config = dict(
    num_hidden_layers=11,
    num_attention_heads=6,
    vocab_size=16753,
    norm_eps=1e-05,
    bias='all',
    init_std_qkv=0.0435,
    init_std_up=0.0435,
    lr_mult_o=2.0,
    lr_mult_down=2.0,
    beta1=0.93,
    warmup_steps=200,
    batch_tokens=131072,
    doc_mask=True,
    max_steps=10712,
)
MLP neurons of a small language model. Each row is named by its layer, matrix (up: input weights) and neuron, and shows model dimensions 128-255. Each number is 500 + 40 x the weight over its row's rms, rounded and kept within 0 to 999. Numbers have three digits each.
A block is one neuron, or neurons of one layer that tend to fire together. After each block is what it responds to, as a language model described it from the Wikipedia text at the highest values.

L4.up140:525554470473522512486523516498461487495499497524508505549500526505440560492484530569531551441405533495477534532482483475517480491496473495464420473495517468535469490458532494492556542506453456504493556432506555554503445534530550515532575507486461482392456543549490465559525521530449475583529555471540567526509464441442471458472414462537460496489498509451421517490472485473555521534483
L4.up227:500450485547574556531442505557519517568480459493461468525437458576487504512491412475569570465494500436461503501470476557456526512543519522479474507544488502483510519463498457455546469474453471477490422446600508487503391550511531521451497531473514463514534522457523473451488508542547497610489451477518433485515522538523483541536505486490546552463448490488522503468556507524554437518524
Responds to: Possessive determiners. Possessive words before a noun, like his, their, its, her, and possessive 's or ', as in her daughter, its population, the charity's.

L8.up192:502505495506495536517519484518480424481490500529512526481480496491501530515518469462498516581523504489514508505517542494444490552450546453474437461500533459578399481470480504435538550500513513504534518486511494472501480574512534527510452508478460487482541518509548478475446495465561522442532483462576586432497457453548452517560474501434519486512520469557476488399538546509487498565403
L8.up233:489515510469479545543476458438498519449512492422452483513564409532504408547526519525500483511508451481527514534528539468528511455528528530532543514507563500458554436473512494468453557563502498532483513508479504556482504492543577472460482536510459471526454558469499462486417430503607527409465497544529491547518483484511520538487460479493518512523515496461466513471501498511519449497522
L8.up334:525486473555490514506522489441469521557440491493531478496551405514463558548486528476499520530477522532573497537552540521462466556436547486473504487506552506557456446565478507507522445511513496540545487570563491511494506536475509476513514498523492444537424499477521569441436454491520540483434498516508538518489506470489466487452438466507524496452571491522487522572525490589394494488499
L8.up403:554413537555509482578480542475435493459516471474491511544531481486500469538563482513547572540443555609565501507547538495472522523466539468485459473489508454494485456439480513501479495484544572482494481469510492474480530547637452480552489565587554519519473527555496540577505541540574504512501547509516546475434520546524412487547489548454467503557553488530523492498547534527507468482504
L8.up412:493415508517436511413472514514472544463522513441532538477491472450448501509428509532553501477546530437461467518594540558506515507545555557495499483502553496545465536523511460441568489509530515510512596479576462512516543516430472539518456576457461526578572427546501482472437482496529516479532519514511556467479518517480525488586447481451564464420522504485512510498524504541493585550481
L8.up521:476474549463495525549494550477501464572487491580510528490492490468418519488486495535457540531485457548497417459486481490551505488418504479502467507507539434545562540555438515470567491530515509497477535528510512500553490609521492452504447596565521582502520499463477537566393524564606554499485515559495473470532485485403511487480439480519494501522494515520463467404481479525506483489507
L8.up555:498516454482474572543532504537486554502462496448456503477490493551454563552466467468553435450552520460466509423446534561459508481504500493547514468433498418513549482497479470506499494481544484566494527453479451548469455488498475490465496566526448447489465498444435517549550519454592507473483405482527513514515468451491492438465486481485487493488479555559552515552495538517536462556479
L8.up686:476466521536496506454498478448510490525509406493552480470522415500466545509583510470461559557453545572504555515487543466497588472542545516495518511409486428482480466483520581512535526487503503588523557445458580475498459585557551506478505489468490541559485525503556507573426529437563483505513500539501526476479453449537432406535504512506498464431500504513551502527528495507504491476525
Responds to: Upcoming quantity number position. The space or symbol just before a numeric quantity, or a decimal point/comma inside one, after phrases like over, about, capacity of, or colons in infobox and table rows.

L4.up39:509499503527578476507531467462516514472566516528518468476520547514538513547428417506512490526463513557476457494458466584488568568534529463481499513474461475496536522460531485506526545508505509545493468461441505510453458521489510517496558485529506524463491453495541540463565519493530468492496473523458526485485477473471430533542552446476559512528503509439537506520517548441537447484602
L4.up296:535437515604457516536495455493453473503547493540545482525537468523453532506540441514505500449482538492556488482521519510465554580404500453574524564523546431479481478523524420501525449473458446553470540545471471527473559489485496520433483444571522519528489489509521509475550550524491453517568476575511518512466495507463530449498480493522613522481557469509474513509503485477504527558534
Responds to: Second piece of names. Short word pieces directly after a capitalized first letter, usually inside proper names in lists and tables, as in K-hed-ive, Y-us-if, S-es-marias.

L4.up36:441472546516449519469541504453499441491527496513485430472498443551449457509495480561544528479527495521466489536507435526547481554544538413490483506520519473565520476504539488536509477533399499460513423447531598466428539596434576543455436522500454468513523492483514470485516393460537539431489462557561523522518534490514495491515433572500484443476511549475480488534498424460489577544513
L4.up758:507473506514427575494500454495490439511489452524404552479485524553540530486446561584544513503484412613484474569536524465514424438501505535558481477556481476489489483530521471491497524515500456617536512518433535514496525468563575498483449541519535451522586459452508492466482520511481514506481455491568498551532490483449499504465499489531498493477488528546449457546531509496528536468538
Responds to: Mid-compound joiners. Hyphens, colons, and spaces joining two parts of a compound or label, often before a number, as in Transit-4A, air-raid, Episode: or mid-2019.

L3.up81:509514470504512506485521507414469414550475435441450467559504512490519577612425553582568523440512552501503499509519535449557545450516467522491479574559549453463551476438451483520461441482585520483503465485472536515547538465567471475527530465533465488495505492503453453520474482527559466523483546489524479475458537433460493484517450453527490498536569521493511545495542533519466570619490
L3.up308:478536476455485493535486488546488512396469487480497459487499560464496475489519454578433481490422444463460504423518530531473575471489439489527547515492499462480561509585469488511535523487497537478508510462407522556496508485452521528506430504488433420521521516568522553563526537527505482468544475544536463416474413444576552482526447549493516546449476522538521502547498520553518489537410
L3.up384:524441579543451580412527523447507418494432463566449588458491571526515519495471493505503483509544541495495506524509454473423588500459516492462434477524530440486507486515493547468530442459491533519438521451450536574547475464497434476507489514548505504506552545419430495463532484485480514438479483467419517463533514504538432535534515464577488473434488471523532439450425438520535531500473
L3.up716:490534501528500555428536458439429493549497540523505486527488481606543560596476499504488521473465528379543518464464532456481582572524530464535511534523489575508540564501441446512431453558458453433530518496494487544534462527475442492528421442472500462477530499459511473514504454457477545508426501517475495501458468472485464490501486475479495495395542598481547542591504493574503502539494
Responds to: Split-off initial consonants. Lone consonant pieces (c, ch, t, sh) starting a split word, often right after a hyphen or mid-name: -certified, -tuned, Porcupine, Ivanchatenko.

L3.up192:565470404530495494479436492554447475495509489556524476495488462492507456503505548546526516555490465460609471548455526459549510539454470518606554559456506528523534574504501431448504460496455564535573518486476534598444542557494549470540531491515474468503531534522500499462480508514455509480474459456445486488458541506441538463497460500502523591572422538513471500508502463514469547500588
L3.up196:542446466491581514535413434516470454441526449534491498480430496496441456499527556508477481507456520448544481469461458481558550565499474502538525525537453456445496516508535494488535501475419527457523493457462467500480483539504542498522465525483504498562583462513510482459552552497459527562494495523442520535512426485461502495450585592508539575483506591485472531461518521547450491510510
L3.up210:504505440507490493514519456476520457529426439478461531514481540531460467484492521493459485495509477554508508493511548488478499545457534581522451530468452556523493533506478463459555473552460469503505435480513512516427469515553504442486487494539459480569481480479564480590561485531519451535477504489542514522477532543489500549512501519495506571553517454473481426534537504499522495482536
L3.up443:575493575567474526453587470478473466538416471531550440500440538611519448562484526578469551490512538563500474459547460490456410460464527560484490535499523476514453462442420518560523503481552451531481484551507455529482438572453456449517491549465486522564479521519487527540531462521483511502489536512528502479539512526436558532432508524528453490490464483478507454468500485499553463487486
Responds to: Year-number beginnings. First tokens of years and other numbers, such as 20 in 2008 or 19 in 1975, the space before a year, month names, and According.

L8.up104:443508534509491438473534505567544536510463494463449548489514512454525509514443440450514546512512477527459473513433492524470516489506488584524498475560528522518545539470509483492522549427519436544478489435553471488534535490513522540493485442394462463524532552512410524538434419511530544487475526445467566518466511526574493457621548478463495546424477487508520503441521514515506415479503
L8.up191:543521495560487562419518457545508561512540548568474474478519497534558557455522487445504498515553470502580416500502475474493516510508513475489462507440566523482515421475526484577474544492440474538503514494488530477481581516534579501440494542483489472563490485509544474493541462486473458521486550471512564507499490556448552438496504471467551531530503454472587534490575528458561470477512
L8.up271:471514513456518456472486467488457560514396505507578515441458458489448510526484494474476447535512513399531474467530598537499551471525626417434438478508533504521535489486509473544543511479476469500533496461503524450499521473489561522543407522567484546498464448514471498504516531423458521503553485497554542515571498528489488554516482428494456566514494486483523480435511457500483527470546
L8.up277:487579487452489517514485516513437428494504511434486508472464559508456484432576407550431520552522469490554483534531560505480532445481516445463462452500547465565517519495476504484515553487470453544493522501456512497509532482459502479454513438514458522521534473540506431530552505462510467515516559530470556508500452504491555525516510473420405559494475495474527550512491560462540541470554
L8.up471:532519512549491502447493498474503499527487525436545561575438529540519518521513555432518547563527491463511521460506500518535504553500481490504436490500474509435529525478548542497454453496463503484480517520448580527511399525413498522502581463464523458517564579583483518514477494408441473460496549525547415506560533510393527418561521477471460523450527487463495566435576639572520457487490
L8.up527:530497483437479500526545511552521534476499515444538522566447453575525509474497427469543458527497438473552518543539484517399546548536480572420434557485436517590435496436434497450478533461486495496520528485549492446506443504462571510459538493490537488519534512564498424523560501516480483545533498525474504520444524479453411508595605463572494531503409555485467507503528494488492521411524
L8.up601:474389423524485448569501450479492525496481493519494504516435492581552527542489432553514552480491505409477504454471589458521530525577429488496497495480552477574506528514560532482447544494524501478557418443469499477500407493451525556479441494494559461526478500521472523532547511489519530478536476477507450559460508495496455483444474511500515482486521527439513514549521531537475509466637
L8.up734:538483501464549537494471457495644529465495544488458487473600469507448525475461483473490463495522417403518528452516504459452497540508462489547491517511467491478517449467513448461500539457497481565477490516432539497522506535530482535481502466533496534442456536538493414488449478547484511447465363497526513529542429541475564514514539511484535517455584504492508508484536544516476507454510
Responds to: Mid-word subword fragments. Second word-piece of a word split after a short opening fragment, in names or common words, such as f-ron-tal, ab-us-ive, J-ó-zef.

L8.up103:482471446517449523494476397465515455452512492504519460467505563508527516470458448541494372532449473489489526434466506535573451487600517442512557534519439438566554522510482498521490537521479489490560561431516494509423485510522445540443563473443474456595507453538470443492533518432431522467501460556559522509475470487532525515451510511546495516474493531451463516457468503480424460542459
L8.up128:496574518549535521583493523468457404546549525549504459565566449536540515559518463545518496448499494531516542484526522485523493481553484501512470507505521530479495449482489535446543558484533479468528491504553508474502510528530629521507457463442411456514468470488494419497506527524446477475513495518556479560490471488469422511479509508528454497531515507499473447479564492421474471493521
L8.up134:547480412588549436512491423501542551486549476514550485483461490473485482490506440562493489506440561481530518507527494478547519458483532529503514525456495496502531450430464541517457564465499599415582489523462464457441510497495494546466509487532490508570491440546570521509419483516513510441437500498511465503490502496589504494446524458484525537515472437496517448450519504536561598499497
L8.up247:488513510518540558487528475495537485506521448474577482508459527464514559438545434480469471524488447541474489468531478496526471558465501578513488542507549468463561449501463514471472536426495511500551508574495463459461535524548409482508469495474468549506453445516455544494419491458502464513515517485485527466552531510471541576485474497459492422501447533472481545388485462530495569471546
L8.up448:577492509552538503410459553494523497464493456505479474534435489498434476531479500569539560522528546481501510460522456529499432505502580481565534571553518540512429502508560552463518536511427466450523493491526468482489490537517508481516536456467531508572454421458506506518479541499479562482454529561527480500561512464517498462450512534504480516513589421509512497418539499429496460525544
L8.up473:478489506438546484477461514491553457443498506501464497502476510518428504560494507513534514482384500495498465516448517426588441490548566445513453448458489460496431548512569514508497527458501524467427597461520527552499523478513545510448482424470491467577531517497483467511458480513526515443525505517569445455578498471569451479545530485484474508459546461497451557571501458413526459510512
L8.up702:519508574547501437592508484469446540431516434447445529518488412521503462576550433494496451498474500453494508471494512573505494478489465469419470497486504521468462518467481469527512540518519455493461511485510506510472507527511517492433476415491471445471431529508518479421514533533446506426454483538544495478526548511542477511520568440467518518528507549502437530490580502545566452524517
L8.up705:542476524500423522611506488379545512478453507498606435453497463456519415491510486488531480470505483556516573544546532472555446495498529428557441481526533464502451468506494547590529465462513541535501566512490519527617519522543480550498513492486443539522538415560459454524501485436511519523522510502530514518531545507527425479510521480563489495463481545537472523473505435510481597452558
Responds to: Time-span phrase continuation. Tokens inside a time expression after "during"/"in", such as the determiner or year digits: "During the", "During his", "in the 19|60s", "20|12 film".